{"n_layer": 12, "d_model": 192, "n_head": 12, "n_kv_head": 12, "head_dim": 32, "d_mlp": 1536, "vocab_size": 817, "activation": "relu", "norm": "rmsnorm", "norm_place": "peri", "norm_eps": 1e-05, "positions": "rope", "rope_base": 10000.0, "rope_fraction": 1.0, "qk_norm": false, "attn_scale": 0.177, "bias": "none", "tie_embeddings": false, "parallel_block": false, "extras": ["capped logits"], "init": "normal", "init_std_qkv": 0.0293, "init_std_o": 0.00423, "init_std_up": 0.0293, "init_std_down": 0.00211, "optimizer": "ademamix", "lr": 0.000478, "beta1": 0.9, "weight_decay": 0.17, "lr_head": 0.00923, "grad_clip": 1.0, "warmup_steps": 327, "schedule": "wsd", "decay_fraction": 0.907, "decay_shape": "linear", "final_lr_fraction": 0.05, "batch_tokens": 65536, "seq_len": 256, "doc_mask": true, "train_tokens": 840400000, "steps": 12824, "dataset": "wikipedia_en"}
MLP neurons of a small language model. Each row is named by its layer, matrix (up: input weights; down: output weights) and neuron, and shows model dimensions 64-159. Each number is 500 + 40 x the weight over its row's rms, rounded and kept within 0 to 999. Numbers have three digits each.
After each neuron's rows, "fires before" lists the tokens most often just after its 100 highest values on Wikipedia text that the model never trained on.

L7.up1533:548542487518517474441468462479500471467565537507557502487556488462493485513545453557504556516535583510513473428515540518534502529568529489485451580534444566516495459459498491488522442495467485502439546498547474527519503515535515549488448464466513466440460559544546476586598466472507477558
L7.down1533:461499468522515461520455511463495515468529525483490466457488509499511477564496469471501554518444474415537487524479451536514511467458506445502461498526517470509529516529433511483415472512465465447453543516526514456553489556581436524474508506531485522492480558489432507526450573482494482524
fires before: "5", "1", "4", "6", "3", "8"

L7.up876:509539473448459465517505551472501527423520478459535427585494524534494441531492484613521529569492520520476529410497527471457455486475445516501540522417423469433462505529468558521435515429459491541502475516500533536519515485540579524561439499509490531528531548477548551495545532535535482498
L7.down876:473445494474469470457479483543444535445509559503534492443407453541518525506474493472564508502544472556511532565495509554506485539469509474463499414571491460528508451490552464385466552506522507496450520583533527476519467515409475469556517531492511513564568478559492421481544500462530470492
fires before: " ", " S", "a", " J"

L4.up1396:494524463512513536507530521476548506530530525503472491544490469462483551511639421491588468537564479466529488455491516450558432580449525487500512538505517502456516516455511547504522504486522531438575508481489464485463486488581411505422491433510541499490450522492464575471448491520575506516
L4.down1396:578467476530483536502450428412495475541489549482540553482476501456455532494450409489474532429484488520485496449535438497516428482500562474540454504458495495461541527506479540579485506546459483520534480508499520500458429532514540434429537519515498450515564548562525430460470488500441527527
fires before: "1", "2", "z", "6"

L4.up443:544433465562510437478520475435522473420520496463448485509541520414494491459468478462558460547539557583568453484508580488542489597551471468375480490533532551469531435459555478502485510544436493541460535520558513561441549510516549463499408507491507568448495513476524507496554485499551534527
L4.down443:563491480500568530492516514515468557532374516553492493547470475534505468515535522519468462512495516528543543566446449474435484466529487487475413528407560401495460531486459425509545563506512567506564518469474495448494450531499565481510466508484525504519503542472533509503479443505513503534
fires before: "on", "y", "un", "and", "it", "way"

L4.up833:536489490503556469540487515541475480533498494486612465451595546489486498536505504557544439559591515545505480497510464431459536526541450524485468474539486501461546454481556521449433556494467545563557451536515510567456523491520479545453502530499480503538492492466522477503480520486472476482
L4.down833:472486504494509461532494520484465499528409493494499549625458459543475540537488566539508519513463565417497479534567439495481511453500442482535496488587492463591462455502508491448514478483518437543505493484436470515499522507499472458482510515439440513454563488505522541494465429456504463459
fires before: "c", "ent", "id", "ft", "w", "m"

L7.up115:525464478473489442459430497599497502465508599479515441538517478491479589469579525520550527431546493597552459509498603541518485545475524549454565507537478498452509462481538517508450516580523489480493435541503476557500483520539473462450485569442497632508459483488529499506537499478478530470
L7.down115:436485445445562506550473467438449448420471560553565537509498503524485451517464513528502523568531487555484528445497491477484466504526556546525541557451475501536507476564474509461502456506483529520550504426513559533480504496444466491507491540495537446547472538534568534465464548537465565515
fires before: "ame", "ation", "a", "om", " a", "l"

L3.up1414:506583510536535480473455497576520518506580561570501528548486515442515524436432496485487475465533452539513478490528460467508516533515531457555515580576506498520456459513505480523551463472462509486488543538517493475475502511475489467451424479515563494535524525491479566563540527559503532569
L3.down1414:465537505532475438458467539572543534530514562573469518495460509471422467434494530420511456458546511565486530451560444495575502557506540503500525484526570571499507461425536492437528480450468507474454495506409556446466579477460489486501480559582439451510485462472509524506492507553527588470
fires before: "|", "-"

L3.up1083:500499584527473556486434456500503478531526519537467413479539449503534566511525464574402541531565552629482487493493449418450458517593433499461548531471497516492462501502508483506546485458492507431526485445513496529526488514545473427474391445437497554459514506567570585510503557528554535483
L3.down1083:485534502524482578547524505586490478501499558476456526559565464579547544506572527481530463443453485539486556509467551522556564477478473494456467509479532496522588533596581533520483520522449453440611532514479526490565449547450558489425504532542460489514567517461498476553498447493498537526
fires before: " ", "\n", "e", "le"

L2.up186:497468477499509528497450449537477456468523549537508512555615476568431555420491527486458491508539438496522479539457522464456453529531454520455565524520521490519500453469582450466505480566489583482548447562502471586481536460512530494527408478459505463486523514382531486552515540523553450546
L2.down186:416467523516528496523490580542483526515428463454535515509532503531433496444518590526499525459521512458541482546489455477425446546439498481509528480506503446517492494462495505483517544476457510477532493451461468576527516443455434517525546470514404488452505492403505470561488491540503495512
fires before: "id", "ear", "p", "ent", "ul", "erv"

L3.up1189:493507525453548494472487484471531522555538519472483565565525508536546469470493486540456428545484644567480496509475480546472448552478552510460473607517490438498467453462525495507499459455432569472489477476523463477468463454498396573471500503502497498540455545516530460493525473486527499480
L3.down1189:494505496611449466516490530409516477461546563481530497553472495394459537545476476479443474506457479518469537528532446389492519488456432588531488531525456470564508559497484520430489505507448485509499568549449527483518530461511571500559489447518431518560529494525468513511425600558473458565
fires before: "2", "01", "00", "1", "02", "8"

L3.up377:564494421548548503423467444504494493536531587555509510564543561531469482492532488505527540534539544557578457542537519584495500427575481526558583553472566426481498502489445444422500512569466504502512438460476521524509574450437473485511483500470472538543501624493562487453527453485563505492
L3.down377:566481459470582500532457534543451543515525511581511522564500408482481525539588573417515484525464444501530504561500494502491449504464484450568476512531522459461549469499495481423547484494493531481537442495453524510504561553450528470522427493515523461480480553554536486504465498490556521471
fires before: "ame", "b", "a", "om", "ong", "-"

L4.up1282:507514569415517429524491479431480533455544520483509486490531474417436615488515478559523454461526461453476491466531553457541519477505507583484459550519471456416475495511520558479402466429506458506480566456549457494454511505498474553473489509505459473471508512571561522533537475541457432569
L4.down1282:498469489534449480526575545495470603535413482464430500496487515565520504436552477547446443448455528495499464511484526472504511487525409623447450491504461525456587527502511546470456472561464456535495523524469465469496482479544473513492485441542489468523568533517526519455423459511500563464
fires before: " ", "it", "y", "ic", "and", "\n"

L3.up1400:500559562492534489437453508526468500512582526486430475561566541440570558472480459510495463577592486505544492550529555469567449534441471563534480491574546489431441470490548506494447496487496526521515501464538507500519524507478531462482488465497491468513551489499504519512568511500528493442
L3.down1400:517500506514448446599461449516514576511530598462449532536508491452483505473533533486473457477471538470481527492538523520509513510581498517560461466494549501524543518475501572497528521552472519483492479530472504529479554500469457557455492539548496444455543456482491494500448495486551531474
fires before: "1", "0", "2", "3", "er", "|"

L3.up135:517443523483496585472468425451566525490501466514486398503477491503534503448431469535553520565557473543475513466533539457503520554507510488474509498530487536469473553509536532503558495487516538530589482400494488561487460479445583517513442478481490473462487525467543545508592544552454515413
L3.down135:443556523425457511487502464553527489525520525497512519516519501507574455467498547497572563506466569533500506535441443488488475480450529441560458479499465458489517488527545518516518518492414474424521505421457548510496546480514460499528421527555424470564570546533479473556519483446479535493
fires before: "st", "l", "n", "m", "pe", " |"

L3.up1491:516420528537493441427487388413562575451455508468408533515525488472500484445564470531460567497586563501541495513481531507530484501478519456541540513505521524450502460478509480531465523485508507443501508481547509481464544501476490428500487504463492520477515500536490554545505501512513473525
L3.down1491:496418470526504480528479504479475497519458495440518447515544472559446480495618432528448488511540480505449520547516483447544472528468495477484523474482469536544476502484524510543477443454484476517476557490478536483485497528468456427525504455547465505507484534476494424582459500488472500567
fires before: " ", "5", "4", "3", "0", "N"

L2.up992:540562488475426574443579484511539493465477510441447483608584562455516569497489484514373493472530513460458494607498502537581496432415566526454502465486513494524478491479516545466456535500477439437489516427556481558483529482507573448507496470515495507512510477544509544531534548518512527531
L2.down992:495472476434448467501461488510496540512534537435558567538526472478571500523517494495476531456538505414450507547468513464581443467428510542467503519467509615533497482481520488470530489486538446471437543475484544494501469436596532528497500469569512528538493495497482487507482475553615564492
fires before: "1", "0", "2", "3", " of", "ot"

L4.up1061:496490565449494395429513536525513527508502594497470487502532467558482506499546454476579446569529497570470527499531478521505538484517499510479544539538543541449496462443499542435511501501476611532543557502521453478454532458468491528488469466480562536553482571470496551497537512486418464493
L4.down1061:495534439493403451532562544477466466413449511480480534457480485477435531459547539540540519469457456441556488473471445457531481524468555545487506456487518467496470515498502448562514478492465479485414536502503501513581526465469491458513469478514454477521499503528551441513405490474608499485
fires before: "-", ".", " "

L3.up440:512517445557527515410511505422494542487535609489542488556531565518495613488496480596539514525503521480441573473487444483453457488459511522466511496503487506521459526528468495524486492498472492475526521485538548502453531507549569500454466514515606472509532519518528564466527494488488570492
L3.down440:525502488555582567473514526503438531432507603509576519475540565545511518592534527477395485421576470465444521506501477476472491443482511491545454543479479515502518581539525505516476494509536494516467488420586469459527496468478591544533457568546512468524486562503505584540486418445574527499
fires before: "0", "1", "3", "2", "13", "4"

L7.up366:534526495503535473490481566524525488495517614529458515526558541509604483421516481476542498595483518483395476538519533525505530484510475547490540477424487535487403474504494513458448422485455464495546514463515536537493447477515465474474509493473547549464493525490512440567478503518587498532
L7.down366:472426459524519499502490481463516479491511498535569528554547510518478567458566533520483435555419582461472469525490478457446551495504498552439523542492557523444525523540545493384500522560539453543458530556490477453545495442481556489543474518506555524545464496482414472547537508437446531473
fires before: "01", "00", "02", "oin", "um", "."

L4.up1369:480572428527491508466466551537519535461524504524515481466520499545498445467483469439448506488481479497550524496503523552544533476536472519471437572500526486516491534418504549468558521544498432507481506417539508482467516446511573451479513485467481531486535486426524511491573545526536538486
L4.down1369:505453558501540532468535499502473546469464610477417523462530540371492457395505475460576493529499476491468497524490506524468461480495469528477413446518527420519424438520520485461514532460493516491522455531556444557509463546516509527520505521444524474525522583497447497528444495552503473520
fires before: "ing", "ed", "er", "ings", "ry", " ("

L2.up1131:496530470448507449499489446530512550538578491482451472526492477504479526537605438535473480507526525503401559471473480525498487467540510530532494474461552473540455466447528465491462566499459526511527446517520462513476511532474515495468513501560487539517560507529465538517519457540532473494
L2.down1131:476553479568492480497474530549462556446415508529498486513592509540495518519511559516462514460525433502411474526468516490514542466549482517449465507503552540510488493498548498528516524495481508412548523575520495516502442530548594483495535553463416499541518484489501500457463531487503460441
fires before: "end", "ry", "oin", "p", "ear", "an"

L4.up1295:538492523418469451484452466498522517514521465510447480501501431481500489546528481496460539499488508489483560540523518504521492471559491448559516546436494493478477425475515445448460487535538505502542509522587541514464479532487533503451538424462553516536430446510450518512439478504567526455
L4.down1295:440513580464537462490532522514480548538408484536511461502511495393516402497483501474514528474493471540569467482516478532460445522492572496504428463424563466525505415419562477478523546525514585438538490516474533551489528520510452436477532461427505406479472546468511494487501492474458534520
fires before: "or", "art", "er", "man", "n", "ow"

L2.up737:509547484462487451459471466494510524522506496497426478431487478481520612551464564575484629509536468543455588457532501483457468499492475543486453560481475496500405510531470490429498525509510471423526523428557457533467461496492480498503432513488476485523522494501536578466562504519438472481
L2.down737:478527470457464544471534472481439514502494465503519492549565469547510438463535493427500404518502517535449494564501525505523529461524466460462470555441474503508557500495528548588530504514531474517504474514514526475501544478526534483438572486577499527509526434574466421548518523510517578533
fires before: " ", "\n", "hn", " |"

L4.up170:503588511509584510393545410556527526449551548503439441500504493472463525464432450510550539498504501522465532518488523585445490448488535573530512506457516479543489499484517495447458533510521456496449570545608477495475513476572466504446493455495517479503534410500541512514506551477433471492
L4.down170:530425488454542521509578507451498500545438430460500541498505520528473503543509450485466472515505515463552391520515509481455502393472574495553467467545461498487545503435503509498481494446511536503472513557482491476479518553527435487519444557542470503393536473582521477490526529397505505527
fires before: " ", " (", "ian", "a", " the"

L2.up1371:557473526543520515479526435504486540468537520599467519507547564483551508491536437517555434495466557474475520527470502534446430545573492564450457489494499479556455505533532568482488429499534576477475551497584506489502556490479544550448505482470481521508509451495526553494490452575524405471
L2.down1371:486485477496502536502548452452490499542473528569493539446510506489540499458595468556506451556393516497464547487538512634488441467482538526520522487484529498517399520500454615545492465505541583459487491503448522482461493516468453561478506525527539448482493447566505463474495531485555495526
fires before: "am", "le", "x", "ac", "ach"

L2.up1041:513614470490535525504492408517475484492545542470521471532523497476413508552494491542435518509492528475507498458455524494514528561495584534453460434472474535557413473542485442484532533474476436492513506505547493466494531465541454451448507501516493505544519462491548528468520508490420474491
L2.down1041:494523475534485509533516538583516516435486442520573513507532487495518530494559479514572458534476562520516461465552540526449520503462477526493504545537474432470558532499511510506578523533537481543434455509456514471416443568522519542462553469410428507472530390519461522438520465508505506531
fires before: " ", " |"

L4.up326:510543520459533566490468524502520494550508481504471436482588445514483503477540472460429572595523448455515545556472459556466493468527516543482520511487511491474405531505465500517439552511498437466565540509521482534504515524540538460520480462500576477547585501479500536504535500524467524556
L4.down326:520442479507448438457541537453479525511472474536485531563448565516506466500570498517491412503460549528506578486493505594496468493518477566546515433503460482499510493474464568540456492411537483414536505531505504464507524604508455462459549553465525499513462553490499478531507497541500492482
fires before: " ", " the", "eb", "k", " The", " A"

L7.up305:532516469456564502482505404532578521468477396517498492479516478501521527454445474533524520505491505432474507519501449569432577524498498502461482435427510452512552501567540544488421619492437390553504523459543526534520542489514503522482473459510505496468510453541478503406515591517497530442
L7.down305:461435491511542519497518467520485380443479442453510545412553464530470534495455483455506424519456498528525499585570549499523493468487449485480447517447473499469411437457533494473530465527554506460456553552480529527473469558517535529474528559498542494527518521489487456549506491492507458457
fires before: " |", ".", ",", "\n", "al"

L7.up937:522477490574503520497488518496515484531509513483496540484506543588475564493544482438511540489589523472528537463543466487507491357474495498548523531414509503504494481487436550546454571503489465505513536485495562532602505497525544462497473438534505554599482423495471542458547505555519534418
L7.down937:523553512502478475465518558487484486529577502531476535469496552490522464550573473510490516485528480517488505530526545522428455515542495519443510578534514556578470509505549477553590524545519514469506566466470551504502438478461526493444536446482512494418500577467459457492516522402504533523
fires before: ",", " to", " as", "–", " ", "."

L7.up31:543543483505509543464436524582554453483527510501478502465490523485501504490478519499529465522483508466554567522486526581557560496502504516503415380482453477579529466512496484446419489441542456462515522576557452538442499497576414505466519455527487521558494448425529517448575527553531467407
L7.down31:452500524487453547510498557489537480452534489543518493457464495492527501500565536468505522542547531562487461518528546493536524477478555493441509550525441527495395520450532485494564557515440470461451460497496523476578503450471457544469520483471477557478517466520373510532536543503571555575
fires before: "–", ":", ",", "us", " |", "\n"

L7.up910:547528560552506497484528502450524450413493549509483495488567491511559489525469418490478486514544519473508580513463515465495417550515425571542504498451447530532529403471541581547483476518510504471566454510552548505474521425526413513478469482520534521447505485496445587539495553522528469586
L7.down910:510467471475514493466511513509545514430530555442523561465493440557536545498462477467510461518517470419457494542530482436536461522441525553548571509441506534527489467535563570481569475477369455569523554472561545502480480536551535452545479579550529504509471589503482521477505595536543507457
fires before: "0", "1", "2", "ia", "3"

L3.up1168:587562541513551485468469521496512490514480530440546458473524502511548515505514474537411508508542465487502525447492480527457492516514618514455497472499553509450481508465468499520539483490460465483502548502548483514529526533562428442450495540515481491524525521471393507509534513537558569590
L3.down1168:597514501514520480518487501458508484534448428441494505506466513446537496505533459462505467478567533483458453504563448515470479497473495524515548526539548528448460503464524499448475494494498484400477480555483547532563508459477494534465481501543464523479579543465439525511475460518429556578
fires before: " ", " \"", "5", "0", "3", "2"

L3.up1469:520510444505581497439427549554473527485521586465472470548520587504439550494498531466496494501528495466510440484482524536496528486482531531518516482541544481479460527557472460444430561448512515510519532471542456553469501467511458527470475452467491467529473499485523543489528589515521520473
L3.down1469:503481527560484519468496587516458509513479513481523531512403525413479486544481537496546494416523484491511521488442535553501498504495531566536576537540451483464545413510452488478527595542491488524481412489527493485463569495505452477510518535453626478485515509522477510551429507540504513494
fires before: "0", " ", "1", "2", " l", "3"

L2.up110:552494502482508477463520466532509543457545496513488464510578575469527566527556430519497460522504492499508538462492510571422480589574467495445554538466554481472455489483547549469489435476489481513472462454533543532503528433516542492494514555533445488542520467515459502564475487520538517522
L2.down110:498517453511461551514549531501456522520489519490493394513496510493534463440588499495554408531459429578498497492524417550461495511513512492494489478427537528524410459544503549524442462566613537485429535485421513537539431500493565571497567538449423459511529489501446447492479442543501494483
fires before: "am", "le", "x", "ach", "ac", "==="

L7.up218:511508506537588494517495465517514494544548494478503458537476465578463539497583430562531470529522512627502457456506524503538474585476487478443518516549471530486524382510498478499470485491483471489533508449525528531482471480559612498495413405466517505491519593538508481516505459531543440474
L7.down218:435503477518498541588524474533427526510480485490499453510580507515518493535537477515477482507498490521520509540505399469567497529487486473498588501491556541534504479534486498467425553524553497445496511470516508513457401502425553486449437545553454529460559562454434510512534495494454581562
fires before: " ", " |", "\n"

L4.up727:523467540453526446509424480490481554455490470490471431509474497578482464446486437531485532464517558521506598465507555508511468554465517493559506480407463473524456503429523544481446597497520437538467442534468523512476554475482495498494453431468456511542420518566462525523507536479530431518
L4.down727:481496512465479468519504610477477538461498525539446501539500531605433493557478521567473504418463474513538490452481558550504488590514482491549430508473541497541540573490531534494410458479434514514471476397540462467423580523456481490580531452537517470550442511517465460478470480480517497515
fires before: " ", "a"

L3.up1211:590517514499459560457438489492477456505556568440448502534529453537406548514514503539543450419513500526471492571493580561547550492480473502451542450483573472489578494514553583492483553490419474498514496505514489467481494460533510524462476460551442440503510545550523509541475567596455451493
L3.down1211:430463526499513466463523510483528488437448507491517533492479587550528518541431460508555535524548486517529513551496475533491549505480457532483455551473502453536483449534466493560494541431566537459438494464496542498451429575497509523543529488455464506488443498551512469541467433524513494483
fires before: "\n", ",", ".", "\n\n", "or", " with"

L4.up1147:498561473466529466490537529436494451517549490497500410520519479515558536473558465537567476521526495497419457462492494480485476556548444494513530577556561536517463527501473461544414492500486566507558515435495609544492487502476506565521434477530537468508485572493528562510461501499518484455
L4.down1147:526497460515584461522541551525545585571427490488504458486475527542527478418496487505459511530465565492458486508543446534478513521502528487508404561515517524497503466520543516471464523584448532526477534418573531564516564517492532518530540498512455490539515511512561580510429464522460513466
fires before: "n", "m", "ey", "i"

L7.up420:560480440536517559495486508457494518403539596452575503464526529466416539475483551419520550534548517469455491470510480521531515451542541463473457414547495559494442472519484494492457481531465497511597461517555480548423542499503501509522481487481561539487419450489564550500590551471533485483
L7.down420:551530539536503470495487537484503466603547614508531539553520494543501443541535549483502486591494541561511517535429446492440527421450515415542516481524518509512440532467477479430498472460525476487515523518500547401541479453590528478542497488512490557497522486521501463522427507572485513503
fires before: " |", "mer", ":", "–"

L4.up1393:533502434471542446465526428573496501496486593485430445562575529537562494489541507502609437511588476515480520502534473544563538539595508507535536463515544458504430436477531491472400492493519487499558473516516565570499484460503507506495465466486493504488502538509492498504405513499521511491
L4.down1393:484515431476517494562480421507456548555412516442476528544533475515565461482508514499521463512561525552496497549546430539465495471539490491434503478499531545486469495507482553537459482492478496530504429475476512539542517502499467454469453541477538514503448524491564539543494518490512493500
fires before: "os", "ass", "ot", "b", "a", "c"

L3.up248:514546510428524489455561527521529499536525508436480465576561503450519491526534527515499442488585552555461462552491484541434425535613554511537498409527527479534512434461501498517503496539454552490485552525490428466515470496528532522472481520548560493512548618491443473498540502524479544454
L3.down248:469541477418484412531504514566493470454495469555536530471541555535426509484498538517487448520494512553456519475547519496497476492491510604479542465493583510498415466500515550523416492467488493507490503514484440468487483522480527459529501487496613467558533471560507462452482497485603445504
fires before: "ro", "oin", "ear", " was", " m"

L4.up1142:548456528543500449473499393523489436458535508548566512550492511549412499533477451457502502495504553529566544437468557516477480620462423500420465497531548525466510491512495496490493509502506524399535460487489484511537467524553464490550450468510474540489508466468536508530482447500519513490
L4.down1142:459528506471609541501519544522490556555504438461561474484543471530503560545605488544511496564520502534431558492550492545488493473530468520511552537486553524516560511524565537473497547465552549491483454541536435495567497510474549445439481505567607485484539441507505555497533535475476481512
fires before: " ", ";", " |", "\n"

L7.up1168:499484468450449495479486516477429446551522554468494443492547521527449475411455490582478504526484485460452569478470477508536463508518442485547495498519454564451532481433478554500481525452431453567557491533536468510447560489545470497472498527476519489540452476469572510484467563478446476542
L7.down1168:468570489497526534538533470548524493436496483448499508491417456433537472466547521542498515486554474474418478565465518536445501476519505482506519457562482471519548480567519517437440530479532546429547538459515537533450489499476513540509460516554498552533481509561549509551486541550520514523
fires before: "4", "8", "9", "6", "5", "3"

L3.up999:516534533506462511515511435533484429459518513459506490593516506513439509420552524543477544521405494478463520477473546482443527528498523488514459470590503427550490484495565467538453490464470476542535474433563427515509531412543470400509419509517472508523492536498561531454476591518474516491
L3.down999:465493507478469516579583513495515514520462506484507516454525498490482457476546456483494523545470428458518476525445514485529524472578449505503494503550447486527503537383526505502551450491506517458473486421451439475401500434471518489449533519452487531520472548531558538465518485558495465460
fires before: "-", " ", " |", "th", "ey"

L7.up349:542543473501482536551428523500468517501516499483487486555552460487497575436481475476468445529519465540524517471468524523558520424464459551489528472544474479481498477506505494430461545510535516427543523411572424472512508427545450471499499451464499559509530441514483506478513475542439482601
L7.down349:484549506547477489449446483512434506514485510459465544515429481531447558435486533494474468471468477464529490533500502587467451500482529456528496423544449467497547459583507492466446463470578506477522485510547481486526513461503465525541428477457491547410503513440490509415500505480470472561
fires before: " ", "===", " The", " S"

L3.up878:527498463491548462504404452474492502552574512584523546503511552441535525478501451499420470538508572568543455503527573445518468502455582556555534537474490465427440501485521473512511494458431459512463570519513476483479491551520528480454461478446460453501476456493512520582549549564461474523
L3.down878:502499485505512458476480508514521573476530521514479615504516446496484504469571541487453471444502524572460554500540531528539409468488503452533472441505509517472454472457561510501540479467504508520504494499436479526538536470539465462471518487531438503521492491467543470553465489494522526505
fires before: "|", "y", "ment", "a", "ed", "id"

L3.up1166:502545504451499513447497526481460495584518479523522410554546533462488498457525430507516532462551482577498607531487492489468485502503512566548467518514511480566518489503477514443461474508527523473543517486551453539387576448435439496488491451577476478472451529520534490577529502505526513486
L3.down1166:419480528506490457606569438480476493506433480526483535483386526515462469487519507454484519560556550482521531487504475535460465507516496478489498498454471575580508500571460519550493510413481488497551518446486504512500540476486500528540548447535410523476485517510521494491574443572499460431
fires before: "s", "f", "st", "d", "n", "c"

L7.up668:506539440503478547436411450480474587492527455433493403512426480527486485437513456454477550489427527472466525507456569494467530499527474532432483490509411500457508466502460626532474561508498512460505506505517487488468548481489529467474457427470576567506515495484575593572532535496512525462
L7.down668:607520562509555528538519440509437446492425472416490526508554510519555528511481572528486559464526505583503502475502537508516463480425468499522473454521468459534494544522493506513528543447490419515553494433521527489501571511493431509446495528519537508483520522462510467476469485517478522523
fires before: "ed", "ing", "ition", "es"

L3.up577:526462525458471482463482493468503522543563547430475490442539567536497499468632454509432535471534569498441504428465502547450496470487557470538491488545549581449473503452507503545537443407434513441458561504484526504502537477529428497443491470465502540526507503429518498493554498482594488496
L3.down577:549513483521456528504501539463534472489589510481453452539454592531545493533548473459514475518533548472546543482553464519413480540560518568485525482488532548552493468483527505498574552456470453500476504564502442490525457459509528529467555539511570457472491501453485503401454448510511494591
fires before: " ", " \"", " The", "orn", "ry", "ro"

L7.up1359:515487464421508574436476448575537485531497470481513444469529429426529488380559460545525564513494476499530573495491536536471479516475569461578490537514512524514471486460533520418536465510484499488473450585515423526497477469515525540488529489425501501521523480515417459415555528523502509433
L7.down1359:514506511457503533526523462463508572512480494490529514492488464426549452555511572453481492480510522417540524490475563468515541515475506428443454475480549525470461514503517497464517476514524487486540394531475479494483478510534482431477474516489387418491519525484503545494541425521506587516
fires before: "man", "n", "al", "a"

L4.up917:498476472443476441452431511556464522467518515498479509511496461598570548511470427520485554575587503520474505458527495511576568452512523505479570560494550522464450453476550477502501542470465504488514559487601421469457518463479493500532460474511600504492472492496558541505499547536549535502
L4.down917:436477526514406459540517543483426519493490520466515529588522442548475506497451471505507414528470486506481537518512434497501502579499468531497513400440471564435505486483521528564499501548424487508507507499542473463514478481481563469584508549524472506503507475524436504508469571519451594493
fires before: "-", "\n\n", " "

L2.up1084:465530500501508474439469523530563518536506436504512474508551533416464499392480495493439411449462471503546493453489503417464480465521436489412445477571504531509499500463498484485466521455496492461494524442542480531403521496497539419494492550552482504512411493497546528541534511520512470501
L2.down1084:503518445504529473472594467554462422492530526471477430446461484488514451447498515462574496542528468515517469530422459512490442542561466441389461466490473526547506483495445552503383506491495503500490563474496512540501538511433540460516493472542646500463508456571477494447456566624535535462
fires before: "9", "4", "8", "5", "1", "6"

L4.up962:508496477543567479519559496512496525480526483499482491486549508503504526520542502588491544507588523467464435476447505495474506465486443480521498502484469540463428442503556506498452554536511522458567418505466550526469500443529513527511469537437463502479513555472462458519552473482593498595
L4.down962:504517439569527524537480496538487524523502414465537514559559487529429502479539558442542490528481577522560494512492508533455526511423493553535470489510610643479509468486502467473469483541547507589464494524478477529520492450504475481487551546518430530497501504444537444539524515432481488448
fires before: "id", "ent", "erv", "y"

L3.up118:494486540453515479510517511485516527608565575619499590574528514529480493431544513476419513509518586512500512513520510537552488505506536440496480529539550520491462456441521531438450480510482466467525515537446549453498483502460489529440428500510514531586491523463562518468573542506479539490
L3.down118:502432525446499455512452545501453486483468566553531582507512519474481485492470556473468462490560568504507513506626474511476518525469483454442508543513543463518429409503474495479490402456470543495442499510466464442531503503432420489434438539589522508502476472501523507527525583500464526499
fires before: "b", "al", "-", "ong", "est", "tern"

L4.up627:522596492514509533496532585488539513483560536493511442546508470463525530496500513469517520452532530513508532469541527494511399507508446537498457465513525396512465515469556478470474450448459535504492524478536475610516482492514490545433433445463471519538525485541549491483540555518565534471
L4.down627:463531499457553543518493504502514525493474461492587465539576619513490508514444487508487526520498457525531517521512538465561522509534521473470468470486591458504533482408580540543532537575546484487480546476486426464507472497491487511416487570554513456549505518503469462527500506529454543440
fires before: " ", " |", "\n"

L7.up1061:494472495444533453483493501579489453494525445508484496519527564531556411444472541511488517469520568502479437443520510486474463506536581557493497512484472515557446475541476575485513505365518473477456478527550479491493496537507453539467506442462509525423506501507443524450540561492586468496
L7.down1061:515432496524459580509504558504463411450519517504483422414483547425398440496542442478480529484508515489535490518494514546504555441514499497537531501487489479498532466492522451547510492522449525475515500471474516538589532491461506549486500526471470449541502509519496448569547503469474516555
fires before: "\n", ",", " and", " the", " of", "ers"

L3.up47:505579527489468515443500471465530552567509517510502463527525506448468476401514492424459495485474531512533514421486489534510477525479467498454497482465499542455447477509506470452507520480486481468464543456505426469401518477489448512491509458473465509459418483446517498503544486538472453473
L3.down47:479510491468527487612515488466504533540391557479529423535430479557510528537477485407559569527458510498499533468540484492491521550472560488500512545494523540495518485579541539502476476504490485480502467481482465503524528451478481513492569435522497496521469504460508538587473501519564500482
fires before: "st", "s", "n", "t", "f", "fer"